From a checkpoint of a small transformer trained on Wikipedia: vocabulary 2580.
MLP neurons of a small language model. Each row is named by its layer, matrix (up: input weights; down: output weights) and neuron, and shows model dimensions 16-111. Each number is 200 + 30 x the weight over its row's rms, rounded and kept within 0 to 999.
After each neuron's rows, "fires after" lists the tokens most often just before its 100 highest values on Wikipedia text that the model never trained on.

L7.up341,161,204,199,257,247,126,196,212,178,186,195,220,193,211,174,173,237,218,240,206,167,179,203,180,206,202,229,165,140,288,117,214,188,244,223,174,137,188,185,166,199,203,156,220,227,185,179,215,214,220,243,228,184,212,212,224,256,243,177,230,224,240,204,206,213,178,215,178,219,172,125,191,163,169,204,195,227,204,250,240,155,192,274,244,235,192,219,206,241,195,169,189,201,232,190,221
L7.down341,209,210,233,178,203,230,243,274,214,233,236,221,197,254,194,229,200,161,185,227,206,237,233,198,256,206,253,170,225,194,217,229,243,205,184,203,186,206,203,157,214,157,206,240,282,210,208,203,240,175,228,253,169,127,143,148,200,252,215,206,231,219,178,162,214,221,227,195,165,191,199,217,175,217,202,214,162,202,182,252,218,214,224,227,177,138,180,137,210,229,160,186,187,159,213,154
fires after: " ", " B", " in", " (", " b"

L7.up603,202,149,233,249,216,188,176,222,183,150,195,225,161,270,230,165,201,171,184,179,176,237,174,218,208,263,230,210,197,176,202,203,190,216,167,213,193,173,230,188,206,193,182,166,248,240,243,192,187,210,183,201,177,194,227,176,195,193,164,168,172,231,199,176,202,222,224,134,171,206,223,163,212,166,191,140,133,240,223,168,209,203,189,229,181,209,199,219,226,250,224,194,184,226,196,258
L7.down603,208,166,199,226,152,205,163,229,224,137,208,186,181,159,185,135,146,181,190,216,224,186,229,263,184,236,232,219,168,233,214,178,193,227,218,204,162,266,225,148,189,224,193,164,223,216,159,190,209,232,251,232,196,173,226,173,181,188,212,174,202,181,214,174,235,189,178,195,225,199,194,202,194,188,209,111,243,186,138,202,158,200,227,158,195,173,221,239,191,200,252,216,216,193,198,202
fires after: ".", " the", "On", "In", " The"

L7.up554,220,184,218,248,229,164,182,214,216,172,174,204,218,207,144,155,175,203,231,220,124,171,164,206,226,196,205,188,200,225,126,250,225,180,185,197,220,152,191,214,194,185,202,203,246,200,192,192,193,234,185,201,201,261,224,208,238,167,174,214,154,235,201,184,222,256,147,145,200,259,201,171,160,163,210,178,230,220,127,164,187,245,169,179,183,259,199,242,198,205,176,161,227,239,221,162
L7.down554,214,204,267,192,152,238,168,246,208,163,226,207,178,224,176,242,191,200,196,208,168,208,248,153,201,188,186,171,180,241,184,206,185,172,189,217,229,189,234,188,211,203,173,232,236,211,194,183,191,229,161,246,191,139,142,198,250,213,179,209,203,199,201,190,211,207,199,183,190,197,189,145,171,266,195,229,162,221,163,173,167,218,183,199,247,203,247,154,159,244,255,248,263,148,238,233
fires after: " B", " b", " bre", " m", "at", "alk"

L2.up582,202,149,234,170,169,215,193,119,179,207,220,146,226,186,237,178,187,226,203,258,147,190,142,206,213,211,246,208,238,209,187,218,163,233,187,231,232,256,233,184,104,218,216,172,184,193,204,125,250,198,154,159,191,183,131,235,209,199,239,242,214,177,168,219,192,194,215,175,213,241,238,199,195,211,194,202,211,180,196,195,202,223,251,192,135,173,229,160,237,209,223,191,224,215,159,201
L2.down582,195,235,179,190,181,219,220,190,275,217,184,176,171,232,190,252,209,220,189,170,162,171,144,186,183,228,206,180,222,165,202,211,206,194,225,246,193,168,220,195,124,198,196,209,167,206,201,216,248,182,245,182,177,224,224,179,220,176,190,238,215,261,190,202,243,280,177,220,181,216,171,165,199,218,230,184,199,213,194,179,169,148,180,178,165,201,216,239,209,197,223,162,225,257,196,152
fires after: ".\n\n", " |\n\n", ")\n\n", ")", "i"

L7.up388,221,142,223,217,200,150,163,124,171,122,259,238,235,215,167,195,163,191,220,204,200,178,226,197,166,232,168,145,222,262,149,196,182,199,186,251,204,218,163,195,213,223,217,195,230,228,206,189,194,227,209,214,162,215,235,221,204,188,221,159,254,196,227,238,178,246,209,221,202,156,184,169,192,252,200,214,205,221,167,229,216,249,243,176,227,207,261,206,222,236,151,217,186,199,204,151
L7.down388,237,224,194,187,228,216,221,205,180,143,228,186,205,251,185,179,185,174,193,207,189,230,215,226,225,198,220,213,214,225,206,109,223,197,189,238,192,200,179,175,208,162,205,189,200,225,183,180,199,206,206,184,196,170,215,193,172,143,203,157,133,207,190,219,228,238,225,182,183,179,306,225,212,220,205,178,234,246,185,188,262,174,164,206,182,224,177,186,208,235,226,197,206,233,190,202
fires after: " ", " occ", " in", " of"

L7.up482,228,217,183,188,227,199,211,208,199,200,178,237,195,237,234,271,170,262,186,168,213,191,242,222,222,241,227,215,227,138,141,155,202,203,197,189,238,191,209,197,185,278,231,215,199,246,224,246,168,211,211,226,212,196,229,151,220,214,219,160,204,200,214,198,232,206,283,224,219,184,230,237,192,232,219,170,153,175,242,161,188,108,209,210,190,209,203,222,216,213,188,211,205,214,186,183
L7.down482,281,108,202,200,192,216,190,212,232,189,192,210,196,204,186,234,223,246,200,186,214,236,179,185,217,213,231,198,173,169,213,179,141,183,230,235,174,279,201,233,167,192,203,168,201,181,208,214,168,113,191,192,175,199,256,193,194,258,139,200,221,197,244,165,164,181,174,146,199,152,214,235,211,188,195,222,201,220,195,232,226,212,229,232,208,246,234,133,228,196,205,187,201,175,197,169
fires after: " (", " \"", " s", " |", ".\n\n", " c"

L7.up247,193,146,185,163,230,212,235,207,184,205,177,195,210,234,237,214,153,230,202,149,229,213,198,230,269,162,209,221,166,196,229,199,209,135,197,214,249,217,213,161,240,214,203,197,228,182,219,204,242,188,180,217,210,190,251,178,179,218,220,254,163,174,212,194,212,230,194,179,232,207,156,172,129,180,157,232,192,204,209,207,195,279,204,203,218,208,214,232,248,175,217,208,168,181,171,246
L7.down247,227,225,183,220,187,176,258,241,202,197,227,230,273,233,192,252,147,175,201,150,238,210,233,159,202,147,211,194,232,273,169,210,206,201,219,225,217,230,231,196,220,181,193,213,182,188,167,189,151,203,171,168,244,193,145,204,244,188,192,176,205,156,176,161,222,201,174,266,217,200,148,175,177,213,197,196,161,171,157,225,121,227,188,207,220,212,172,227,189,206,162,205,229,234,193,199
fires after: " ", " the", "h", " l", ","

L7.up157,224,227,194,224,200,172,161,203,191,205,136,234,210,191,231,191,210,194,252,153,194,196,232,235,204,199,214,183,205,183,222,203,223,240,240,163,179,194,138,205,300,156,205,203,189,227,159,210,218,241,251,256,225,183,193,187,167,161,206,205,150,184,188,197,248,166,210,187,215,201,132,209,219,206,201,226,188,176,172,219,191,200,239,215,192,169,188,113,197,188,150,202,182,155,175,192
L7.down157,175,166,216,231,175,224,190,201,174,212,142,204,197,149,215,180,213,196,252,181,158,217,159,158,208,209,238,185,174,167,167,136,192,186,145,212,286,213,196,258,215,294,180,171,245,229,162,196,223,210,200,241,173,209,237,206,217,230,189,196,183,210,167,166,186,269,207,159,229,207,158,243,129,213,195,176,184,262,166,225,217,209,257,184,192,194,257,234,213,178,215,218,230,190,218,183
fires after: " At", " K", " in", "|", " B", "B"

L7.up380,227,192,215,174,186,206,179,181,229,207,174,212,245,198,239,220,198,202,173,220,149,245,143,223,183,219,212,257,220,208,227,226,237,203,202,191,152,206,200,188,243,158,179,185,203,206,232,186,215,186,221,233,206,189,205,171,226,167,193,221,234,251,204,140,191,201,210,198,259,145,228,197,156,170,218,217,215,140,207,164,235,236,171,208,239,169,152,193,232,235,278,215,241,223,189,208
L7.down380,194,224,237,209,182,228,183,195,200,218,165,183,206,184,226,246,230,215,224,215,163,143,236,250,219,212,161,205,111,183,210,223,204,214,140,189,185,200,233,221,207,228,182,213,199,185,211,203,171,268,262,220,196,166,172,199,145,191,185,227,236,235,160,226,201,156,178,194,222,173,145,276,216,161,219,165,220,176,221,218,168,196,224,191,219,213,179,197,235,189,188,158,138,198,152,207
fires after: " the", "em", " a", " The", " C", " Con"

L7.up58,220,190,195,224,170,187,178,184,229,180,157,198,196,202,205,217,201,190,155,188,205,172,254,220,210,171,183,203,200,193,175,158,153,168,185,243,186,165,238,167,220,243,178,182,218,240,190,207,207,171,240,221,256,146,219,143,239,159,164,261,175,213,205,197,242,179,229,222,189,198,225,256,176,169,199,151,216,153,219,254,220,227,198,230,152,211,198,151,221,223,166,154,187,194,185,181
L7.down58,188,242,227,202,217,221,236,258,197,220,187,219,163,173,221,148,212,244,179,199,204,224,209,195,176,227,240,214,209,222,214,206,225,191,134,219,246,209,199,213,200,188,207,126,219,239,195,144,194,192,166,215,177,204,230,183,176,216,219,172,181,189,223,185,191,160,151,181,198,172,172,236,246,203,221,192,258,226,229,200,145,175,203,209,207,226,211,218,142,145,217,163,140,210,212,220
fires after: " c", " (", "\n", " C", "B"

L7.up404,213,138,163,203,237,203,233,201,222,223,187,269,189,185,209,213,216,272,194,255,236,164,195,158,203,168,195,151,152,242,225,196,169,221,192,125,177,179,220,196,227,138,208,224,237,205,223,205,223,188,147,210,193,218,205,211,191,179,138,212,210,154,200,229,225,164,289,181,171,224,159,164,202,221,208,180,182,196,207,201,173,205,193,193,207,228,204,222,190,191,206,188,202,205,160,189
L7.down404,221,232,250,192,210,167,238,233,194,202,184,138,203,235,189,172,216,234,149,241,177,215,194,194,186,186,191,200,188,219,165,251,245,236,169,143,283,185,206,151,197,221,207,183,228,170,178,207,155,203,159,156,222,228,183,213,170,143,173,183,222,156,182,169,224,189,208,224,205,187,230,234,283,206,173,240,220,215,209,190,157,239,157,154,236,228,141,221,154,181,164,181,212,136,218,206
fires after: " |", " (", "°N", ",", " in"

L7.up407,197,176,195,192,185,231,252,125,208,191,227,179,153,215,227,213,215,236,156,211,146,248,238,211,212,216,221,201,151,190,223,184,229,214,241,204,212,206,228,188,177,198,143,207,158,206,201,183,154,211,218,202,249,208,234,171,232,162,195,180,226,267,153,216,208,230,234,140,223,167,112,156,225,180,203,230,187,168,222,242,169,217,205,179,170,208,212,218,205,177,234,190,191,213,232,144
L7.down407,211,220,219,267,187,153,221,196,184,173,194,236,232,156,234,181,185,181,212,179,218,199,195,256,167,193,191,239,172,229,242,212,231,209,193,184,177,188,136,209,237,243,227,203,168,164,204,271,122,198,200,202,189,236,221,269,243,205,219,181,183,186,232,215,204,186,168,172,225,226,252,163,228,179,166,171,165,131,182,223,123,204,179,269,191,221,225,234,177,129,198,168,224,203,168,236
fires after: ".", " s", "E", " W", " to", ".\n\n"

L7.up618,189,202,151,181,180,166,194,226,223,265,204,188,257,257,257,226,238,204,218,191,164,199,143,220,233,241,214,199,202,144,198,181,211,182,182,116,232,162,200,227,192,165,241,180,200,160,170,132,221,224,216,170,201,217,189,180,169,169,203,244,207,193,214,207,187,179,249,192,207,212,214,145,233,229,193,159,209,166,230,239,172,219,186,179,188,165,183,169,193,224,178,174,208,203,220,216
L7.down618,147,205,212,216,176,250,218,215,249,182,196,207,137,187,171,153,143,206,223,154,207,182,211,147,217,235,245,157,216,157,242,182,191,165,114,205,190,168,203,253,233,167,224,176,204,263,226,179,182,217,240,233,187,222,176,181,229,211,234,201,154,225,181,181,247,200,259,187,215,170,181,184,185,222,215,199,205,219,210,176,194,178,152,230,213,246,223,179,203,202,176,200,159,175,207,192
fires after: " h", " b", " as", " c"

L5.up371,255,205,162,236,195,195,199,199,161,160,243,203,226,224,262,182,205,167,207,170,218,179,217,175,215,216,180,184,234,223,142,217,205,245,217,180,195,190,198,199,248,173,149,193,192,180,219,215,210,194,236,192,174,197,180,217,192,189,140,191,251,235,188,216,197,231,210,189,198,174,180,207,166,203,221,302,250,158,250,181,227,181,171,197,193,197,207,219,171,249,237,215,189,237,200,186
L5.down371,249,234,259,224,164,228,164,241,172,179,180,212,257,145,222,174,253,190,197,186,210,251,231,232,180,219,206,219,170,201,163,252,149,166,216,229,171,189,196,188,189,176,204,246,211,170,163,182,140,205,146,137,213,222,184,211,152,190,137,224,228,203,206,177,159,171,239,185,197,173,169,213,208,237,176,193,221,190,242,196,201,172,222,194,167,237,222,161,244,252,234,180,193,184,165,164
fires after: " the", " Rep", " a", " an"

L5.up483,114,199,188,189,249,270,195,222,225,208,183,171,235,189,263,196,192,253,223,134,198,216,162,223,196,233,193,183,219,199,143,193,190,217,209,229,201,205,202,239,246,204,203,168,234,215,209,178,218,214,230,180,154,165,193,170,202,194,205,224,206,190,211,217,199,220,167,200,175,188,165,225,143,208,265,179,203,226,197,178,161,201,194,249,208,169,184,238,242,282,210,200,183,163,148,183
L5.down483,251,181,224,220,172,188,180,213,173,155,194,170,169,225,233,182,194,197,243,248,147,222,204,168,214,216,229,255,205,201,244,218,189,181,176,234,165,204,177,242,177,217,245,220,226,238,214,230,188,192,235,179,198,179,190,168,206,170,202,171,176,234,258,177,175,191,182,241,213,181,241,177,219,204,186,229,182,193,194,146,206,222,183,212,194,292,173,161,229,181,182,207,206,151,233,226
fires after: " ", "201", "199", "202", "–", "200"

L5.up100,155,168,228,162,218,228,232,157,194,229,209,195,233,238,301,198,161,200,166,149,179,170,246,195,180,198,214,173,187,172,188,200,172,215,244,154,189,156,203,197,272,148,179,191,213,204,274,180,226,227,207,249,225,167,195,143,172,193,185,193,225,190,198,231,193,191,224,177,161,245,191,228,153,252,234,159,178,177,167,209,174,189,232,213,189,219,198,261,181,171,188,209,218,250,163,199
L5.down100,184,158,252,224,171,175,176,174,247,232,246,191,195,221,204,179,219,226,213,204,231,205,123,139,181,186,212,204,189,192,250,227,254,211,205,216,190,213,205,224,151,207,231,175,215,224,120,198,196,203,240,185,186,200,210,198,140,158,156,200,228,203,218,173,210,204,201,191,188,240,247,165,225,211,129,218,215,169,137,205,178,190,218,194,159,242,191,235,189,187,202,184,287,192,199,178
fires after: " \"", " ", " (", ".\n\n", "\n\n"

L7.up239,193,222,235,266,185,240,159,210,179,183,150,147,190,167,196,167,184,200,198,154,231,276,224,148,207,227,216,145,244,172,182,216,232,206,188,187,175,186,244,169,240,236,213,234,222,158,245,242,182,215,228,210,175,221,200,207,180,175,151,187,186,187,205,202,207,228,161,220,231,194,188,232,221,215,142,198,274,202,238,154,265,221,144,195,238,232,171,181,231,139,204,196,217,223,188,255
L7.down239,230,211,198,129,163,193,169,248,161,232,194,183,157,202,190,246,204,176,134,174,198,205,194,184,200,147,212,192,200,168,243,182,152,200,223,196,175,235,227,243,183,138,177,210,183,208,219,182,218,233,252,244,180,207,211,163,206,130,211,219,154,172,146,235,141,147,208,203,251,212,208,188,183,180,186,213,221,194,215,169,220,231,267,207,247,225,225,193,214,204,210,211,176,221,171,179
fires after: " ", "On", "nd", " D"

L7.up51,176,230,193,179,276,141,228,198,206,223,222,175,194,235,216,221,139,209,162,227,182,221,173,185,190,200,179,197,222,221,224,128,224,228,193,228,243,195,137,165,259,200,187,183,171,230,248,243,189,200,193,187,205,191,165,167,205,202,183,217,248,203,206,242,244,167,233,145,203,215,174,210,214,201,196,225,191,186,247,209,225,179,181,201,183,205,185,178,166,179,173,252,269,192,187,182
L7.down51,173,186,253,216,185,132,162,223,192,196,232,195,174,225,198,180,205,177,198,171,185,168,204,252,176,215,184,221,199,199,249,140,182,179,220,195,249,219,146,196,191,169,220,184,200,262,198,166,183,190,190,257,195,221,236,221,172,198,205,178,195,221,174,206,153,206,188,194,201,225,246,149,233,229,243,184,282,205,207,181,199,152,184,177,161,154,233,201,190,282,248,193,181,208,118,211
fires after: "-", " G", " J", ",", " C", ":"

L5.up294,166,166,176,212,231,227,183,145,184,209,157,191,185,181,242,246,209,207,183,176,204,172,270,200,223,242,170,251,224,210,174,145,211,167,157,186,198,191,226,172,242,170,172,161,222,190,225,162,190,156,189,203,209,182,154,242,199,244,190,223,189,174,179,235,207,176,170,239,181,164,161,230,150,227,291,225,169,220,237,230,189,228,198,189,152,151,179,223,155,216,166,224,200,232,189,199
L5.down294,189,172,218,188,247,172,202,191,219,243,141,178,203,170,175,196,154,159,215,216,208,238,164,252,199,196,169,208,158,212,229,214,244,226,176,172,170,206,193,225,144,240,215,219,232,198,209,177,173,209,177,219,217,164,153,176,273,141,189,224,227,191,205,187,234,145,229,233,162,176,167,135,208,221,166,219,201,189,163,201,187,209,160,203,183,203,224,208,150,190,212,221,185,223,233,146
fires after: ".\n\n", " |\n\n", " |", " ", " |\n"

L7.up0,171,238,213,214,197,242,189,201,226,145,189,201,181,186,248,188,210,237,191,244,181,222,218,201,180,207,221,192,199,227,199,191,221,209,194,185,243,198,166,226,235,164,214,214,175,209,200,208,260,233,277,260,231,257,168,157,221,230,182,211,222,199,181,199,223,213,185,203,218,209,148,235,166,260,183,136,225,270,169,191,231,197,214,193,162,165,214,165,234,240,247,209,223,153,192,221
L7.down0,187,183,189,204,197,214,177,208,243,235,208,225,206,181,221,211,253,208,220,144,231,229,163,208,169,164,246,150,208,170,243,209,159,175,221,233,147,192,228,222,206,165,164,264,196,259,222,255,207,171,155,200,180,176,172,205,183,181,234,187,188,172,188,218,187,186,239,245,224,235,231,211,156,184,224,210,162,206,211,170,224,253,180,239,237,189,196,180,178,193,175,200,212,202,151,224
fires after: " V", " v", " ", " tw", " T"

L7.up583,164,187,225,194,248,222,194,200,202,182,194,216,198,206,172,191,205,253,202,224,139,192,214,134,161,234,214,206,189,207,186,196,232,264,205,209,213,226,186,227,184,136,185,189,172,259,202,82,165,158,150,194,168,229,165,197,189,172,196,193,220,161,190,176,247,174,208,199,198,235,197,217,203,247,214,221,216,223,232,191,200,189,207,206,293,236,189,202,254,172,187,153,179,230,183,173
L7.down583,210,135,205,208,196,226,223,206,235,232,181,173,243,230,183,270,234,141,186,193,168,228,98,198,174,184,167,192,224,192,177,201,185,193,173,221,214,168,215,182,167,212,243,185,188,265,229,206,183,191,230,189,187,207,191,207,211,229,169,166,163,198,273,197,223,246,193,194,193,224,223,208,250,155,255,184,191,220,190,205,217,220,178,230,213,190,192,285,154,206,191,160,188,229,170,181
fires after: " me", " qu", " Me", " sp", " fe", " tra"

L7.up306,165,215,189,210,208,168,224,217,203,192,145,160,207,167,263,197,156,215,212,186,235,182,215,210,187,181,192,215,221,241,192,161,228,178,203,205,211,207,182,180,229,188,179,226,213,241,207,221,247,214,177,212,162,170,200,180,232,152,209,226,174,227,180,156,197,186,223,268,205,206,239,237,181,219,167,171,209,164,218,159,164,148,162,192,219,213,208,219,223,173,201,210,152,170,206,194
L7.down306,207,155,203,212,249,128,227,270,129,200,194,182,171,210,239,192,186,200,165,168,168,237,201,193,174,154,149,174,236,195,236,235,243,169,180,222,170,172,189,149,206,177,201,207,173,174,206,192,184,212,188,188,222,206,187,221,219,199,182,223,198,183,242,206,206,216,191,236,185,205,124,176,193,156,204,164,241,209,225,207,185,195,165,217,199,214,210,210,174,191,185,215,156,156,216,155
fires after: " on", " W", " On", " m", "W", " w"

L7.up440,216,236,199,170,178,201,194,201,227,150,213,165,196,153,221,172,211,226,215,184,198,181,150,184,196,204,146,188,240,239,208,174,252,228,175,174,193,168,212,135,234,223,228,191,224,231,140,198,206,201,198,145,170,148,218,168,229,136,206,142,269,231,238,143,203,196,186,196,225,142,202,262,171,184,203,211,194,215,227,198,214,183,139,191,195,187,274,153,238,207,199,168,162,200,218,200
L7.down440,192,244,204,189,180,190,201,172,216,197,157,198,188,212,218,234,165,200,241,232,182,240,188,157,214,199,221,248,193,189,165,158,228,217,153,220,188,255,219,189,173,211,147,234,236,222,233,201,240,253,202,149,213,227,160,187,201,149,187,202,233,199,216,262,190,162,258,216,269,235,200,177,182,214,229,169,178,202,234,248,200,131,229,150,177,193,221,186,206,259,215,199,200,190,176,193
fires after: " C", " D", " T", "ll", " O", " Sant"

L7.up480,206,248,166,204,239,220,232,123,203,167,187,145,213,212,189,202,168,232,187,179,202,192,180,246,198,202,231,201,275,141,205,187,211,202,164,165,195,181,222,154,236,219,205,188,180,207,191,186,213,156,199,182,201,112,224,210,202,162,215,193,187,221,185,235,191,255,204,175,181,238,207,214,248,134,230,178,215,175,208,191,196,186,123,180,216,271,236,194,231,186,153,213,230,208,174,205
L7.down480,152,150,160,172,183,185,234,207,184,174,149,202,209,229,227,223,239,202,178,195,228,189,186,158,158,206,208,208,156,234,194,213,214,111,192,181,194,250,178,191,215,128,178,176,208,183,206,236,209,225,246,192,169,217,204,206,174,216,183,171,226,206,178,232,208,228,246,242,230,233,191,206,158,186,217,170,167,228,184,230,234,239,205,137,201,215,246,131,198,251,189,202,237,225,138,212
fires after: " C", " St", "C", " D", "c"

L7.up20,169,176,200,180,242,175,209,213,172,150,189,203,227,166,216,210,161,259,199,209,186,210,155,249,233,216,207,166,227,199,237,173,241,223,215,200,192,268,147,158,206,143,175,185,204,191,222,193,200,191,209,257,204,150,214,145,187,166,153,196,199,244,208,229,209,245,194,197,172,267,193,216,144,156,185,160,169,224,165,175,273,135,194,227,217,187,189,220,185,177,185,194,181,180,246,180
L7.down20,171,129,207,189,183,195,213,191,158,178,226,205,169,166,207,211,205,172,203,246,257,204,210,217,234,211,207,224,238,222,224,183,183,185,212,192,144,256,259,246,163,155,225,214,204,166,213,198,220,252,189,174,237,196,232,159,192,199,169,167,210,231,172,148,225,216,203,222,223,207,236,226,201,207,220,209,217,195,165,212,186,190,241,220,176,173,179,245,152,189,180,185,138,216,201,208
fires after: ".", " the", " The", "-", " m", " a"

L2.up129,167,208,234,214,187,258,173,136,204,199,194,184,225,187,236,188,224,239,190,159,202,230,170,175,265,207,249,252,159,203,153,210,170,178,218,155,190,223,236,148,140,193,171,157,187,194,205,186,197,172,173,208,189,178,192,216,224,248,186,236,212,187,164,158,232,196,162,201,239,145,181,206,192,201,166,209,253,217,251,207,154,236,237,183,175,189,204,134,222,177,234,213,223,178,156,187
L2.down129,194,189,188,209,181,207,258,207,187,230,171,197,211,227,163,160,189,204,161,248,196,215,266,201,174,216,173,211,317,255,238,180,230,271,183,222,219,172,188,187,240,163,246,204,210,220,239,167,185,241,189,187,160,220,219,218,176,217,186,202,200,190,235,225,163,151,193,259,226,237,204,208,190,206,231,200,243,239,195,202,173,163,219,243,155,226,253,232,200,182,212,179,191,228,136,128
fires after: ".\n\n", " |\n\n", "ro"

L7.up161,194,214,202,202,202,125,227,198,196,203,169,219,216,238,200,255,195,240,217,229,170,182,215,219,215,184,201,148,186,223,179,112,227,186,191,160,243,166,206,149,217,176,220,261,186,192,191,156,210,207,165,182,206,222,141,165,184,194,210,146,222,173,216,243,166,160,267,203,200,245,186,177,195,210,280,198,240,218,247,186,222,202,209,213,231,181,192,153,176,240,162,232,239,233,225,173
L7.down161,200,210,156,198,152,181,210,199,200,179,182,141,221,193,215,156,176,195,155,182,161,211,223,169,249,233,231,198,253,182,175,160,207,238,212,201,203,237,186,168,247,149,197,189,208,217,231,225,216,208,190,227,169,152,190,173,229,189,198,227,163,194,194,182,203,136,297,182,173,190,197,226,235,216,182,203,205,173,173,164,245,220,198,224,167,175,245,155,218,265,189,193,210,182,236,210
fires after: " h", " b", " m", " M", " C", " c"

L7.up563,204,178,237,221,176,191,161,211,223,201,164,210,217,201,230,204,209,218,181,177,190,244,189,204,169,193,202,220,228,202,211,237,201,188,186,172,209,221,183,207,161,193,172,177,175,171,190,175,239,244,258,210,157,193,194,216,230,233,186,176,185,178,206,183,231,143,153,203,156,176,136,213,191,215,210,221,207,186,151,199,260,186,220,223,160,200,219,264,255,242,133,191,181,230,155,206
L7.down563,171,166,187,246,199,209,189,154,190,165,213,198,209,247,252,206,181,175,218,255,192,192,226,215,208,229,194,188,218,253,210,173,197,148,189,204,230,176,194,155,208,254,197,229,269,173,209,133,225,204,231,228,214,157,234,173,157,223,216,155,199,175,210,183,199,203,227,242,232,213,191,186,206,229,163,209,192,186,131,207,207,215,217,214,218,233,191,167,184,183,210,218,193,208,217,126
fires after: " W", " dis", " /", " G", "|---|---|---|---", " L"

L2.up317,209,255,243,187,198,227,216,130,231,171,200,196,156,215,235,176,222,164,142,202,185,219,183,193,191,244,209,245,176,194,226,231,189,191,229,252,188,155,194,196,183,193,184,235,181,186,198,244,207,183,192,184,221,168,228,212,213,182,213,198,220,173,181,203,249,176,258,193,254,207,173,205,218,198,196,206,220,216,238,151,173,241,206,168,240,211,243,228,262,170,233,228,175,138,163,223
L2.down317,232,206,186,210,229,203,180,171,177,245,198,257,184,254,182,159,180,216,213,208,195,208,193,194,192,157,161,208,220,202,199,194,240,161,121,216,160,255,249,217,207,163,233,180,200,218,171,199,154,205,258,230,174,193,127,213,150,177,233,191,215,154,177,172,229,237,240,212,196,224,192,218,186,165,218,165,216,145,150,203,208,208,250,159,222,181,194,207,147,194,155,217,182,254,202,224
fires after: " ", " (", ",", ":", "."

L7.up225,248,202,187,228,263,232,158,222,177,192,186,180,247,202,256,199,200,200,175,220,225,237,216,182,189,254,247,219,203,163,204,195,232,224,182,185,169,172,195,181,261,211,177,227,209,239,183,231,231,256,167,198,197,181,225,190,182,203,202,212,199,158,267,228,173,216,169,172,203,185,185,257,177,246,223,195,169,166,190,160,185,162,190,207,155,201,157,220,248,152,211,260,195,203,191,175
L7.down225,207,186,201,173,235,183,222,211,227,183,211,165,192,235,206,195,175,185,165,241,278,235,186,192,186,148,187,212,197,229,151,208,211,137,225,183,235,201,180,235,167,162,128,212,236,206,230,245,225,222,211,154,206,221,189,217,164,185,211,205,235,131,198,134,212,239,259,185,208,257,163,213,195,259,147,179,172,227,172,211,209,244,234,193,200,175,186,176,223,240,148,152,214,185,220,224
fires after: " M", " dis", " Ab", " On", " on", " Com"

L7.up488,187,188,213,219,208,226,200,201,186,145,153,193,178,170,218,193,207,209,196,169,227,211,169,212,192,173,248,207,247,183,214,200,180,201,201,167,197,198,231,263,241,195,202,253,223,200,213,163,196,243,222,223,264,243,231,178,220,233,198,168,198,224,187,155,192,213,154,207,178,223,196,219,122,194,232,283,188,221,209,220,254,232,171,217,209,225,154,210,227,245,210,188,175,239,190,228
L7.down488,132,172,198,209,201,180,206,197,202,158,191,218,187,190,222,212,186,207,174,226,198,166,195,190,183,188,214,287,248,196,254,161,253,224,208,212,220,197,235,239,128,230,216,173,201,201,172,185,181,187,261,265,238,241,186,165,210,201,200,185,198,213,169,189,220,225,261,178,234,195,204,254,235,169,151,165,200,154,201,192,152,256,163,212,108,228,150,234,198,197,199,207,233,223,202,194
fires after: " ", " At", " dis"

L7.up565,213,171,160,176,217,243,191,222,184,216,151,197,218,189,171,202,184,210,196,210,236,212,130,165,215,195,200,210,238,228,179,180,164,150,249,221,196,211,185,189,179,198,207,272,193,154,196,172,184,198,197,173,199,198,159,214,110,149,214,262,210,257,246,215,220,272,232,219,203,216,190,163,230,159,197,157,203,164,203,224,229,177,165,174,209,206,190,242,152,237,156,188,179,203,204,214
L7.down565,190,188,193,209,240,198,232,204,148,182,223,191,197,243,235,218,176,227,201,216,186,207,228,149,209,195,171,163,257,155,175,240,196,201,146,196,241,170,213,191,240,183,175,221,236,243,167,151,207,189,207,214,165,196,203,204,213,226,221,216,172,234,169,152,204,169,232,158,172,152,220,254,195,215,171,227,217,242,211,230,205,222,152,187,164,231,193,143,186,221,217,172,219,222,189,152
fires after: " a", "’", " the", " \"", "'s"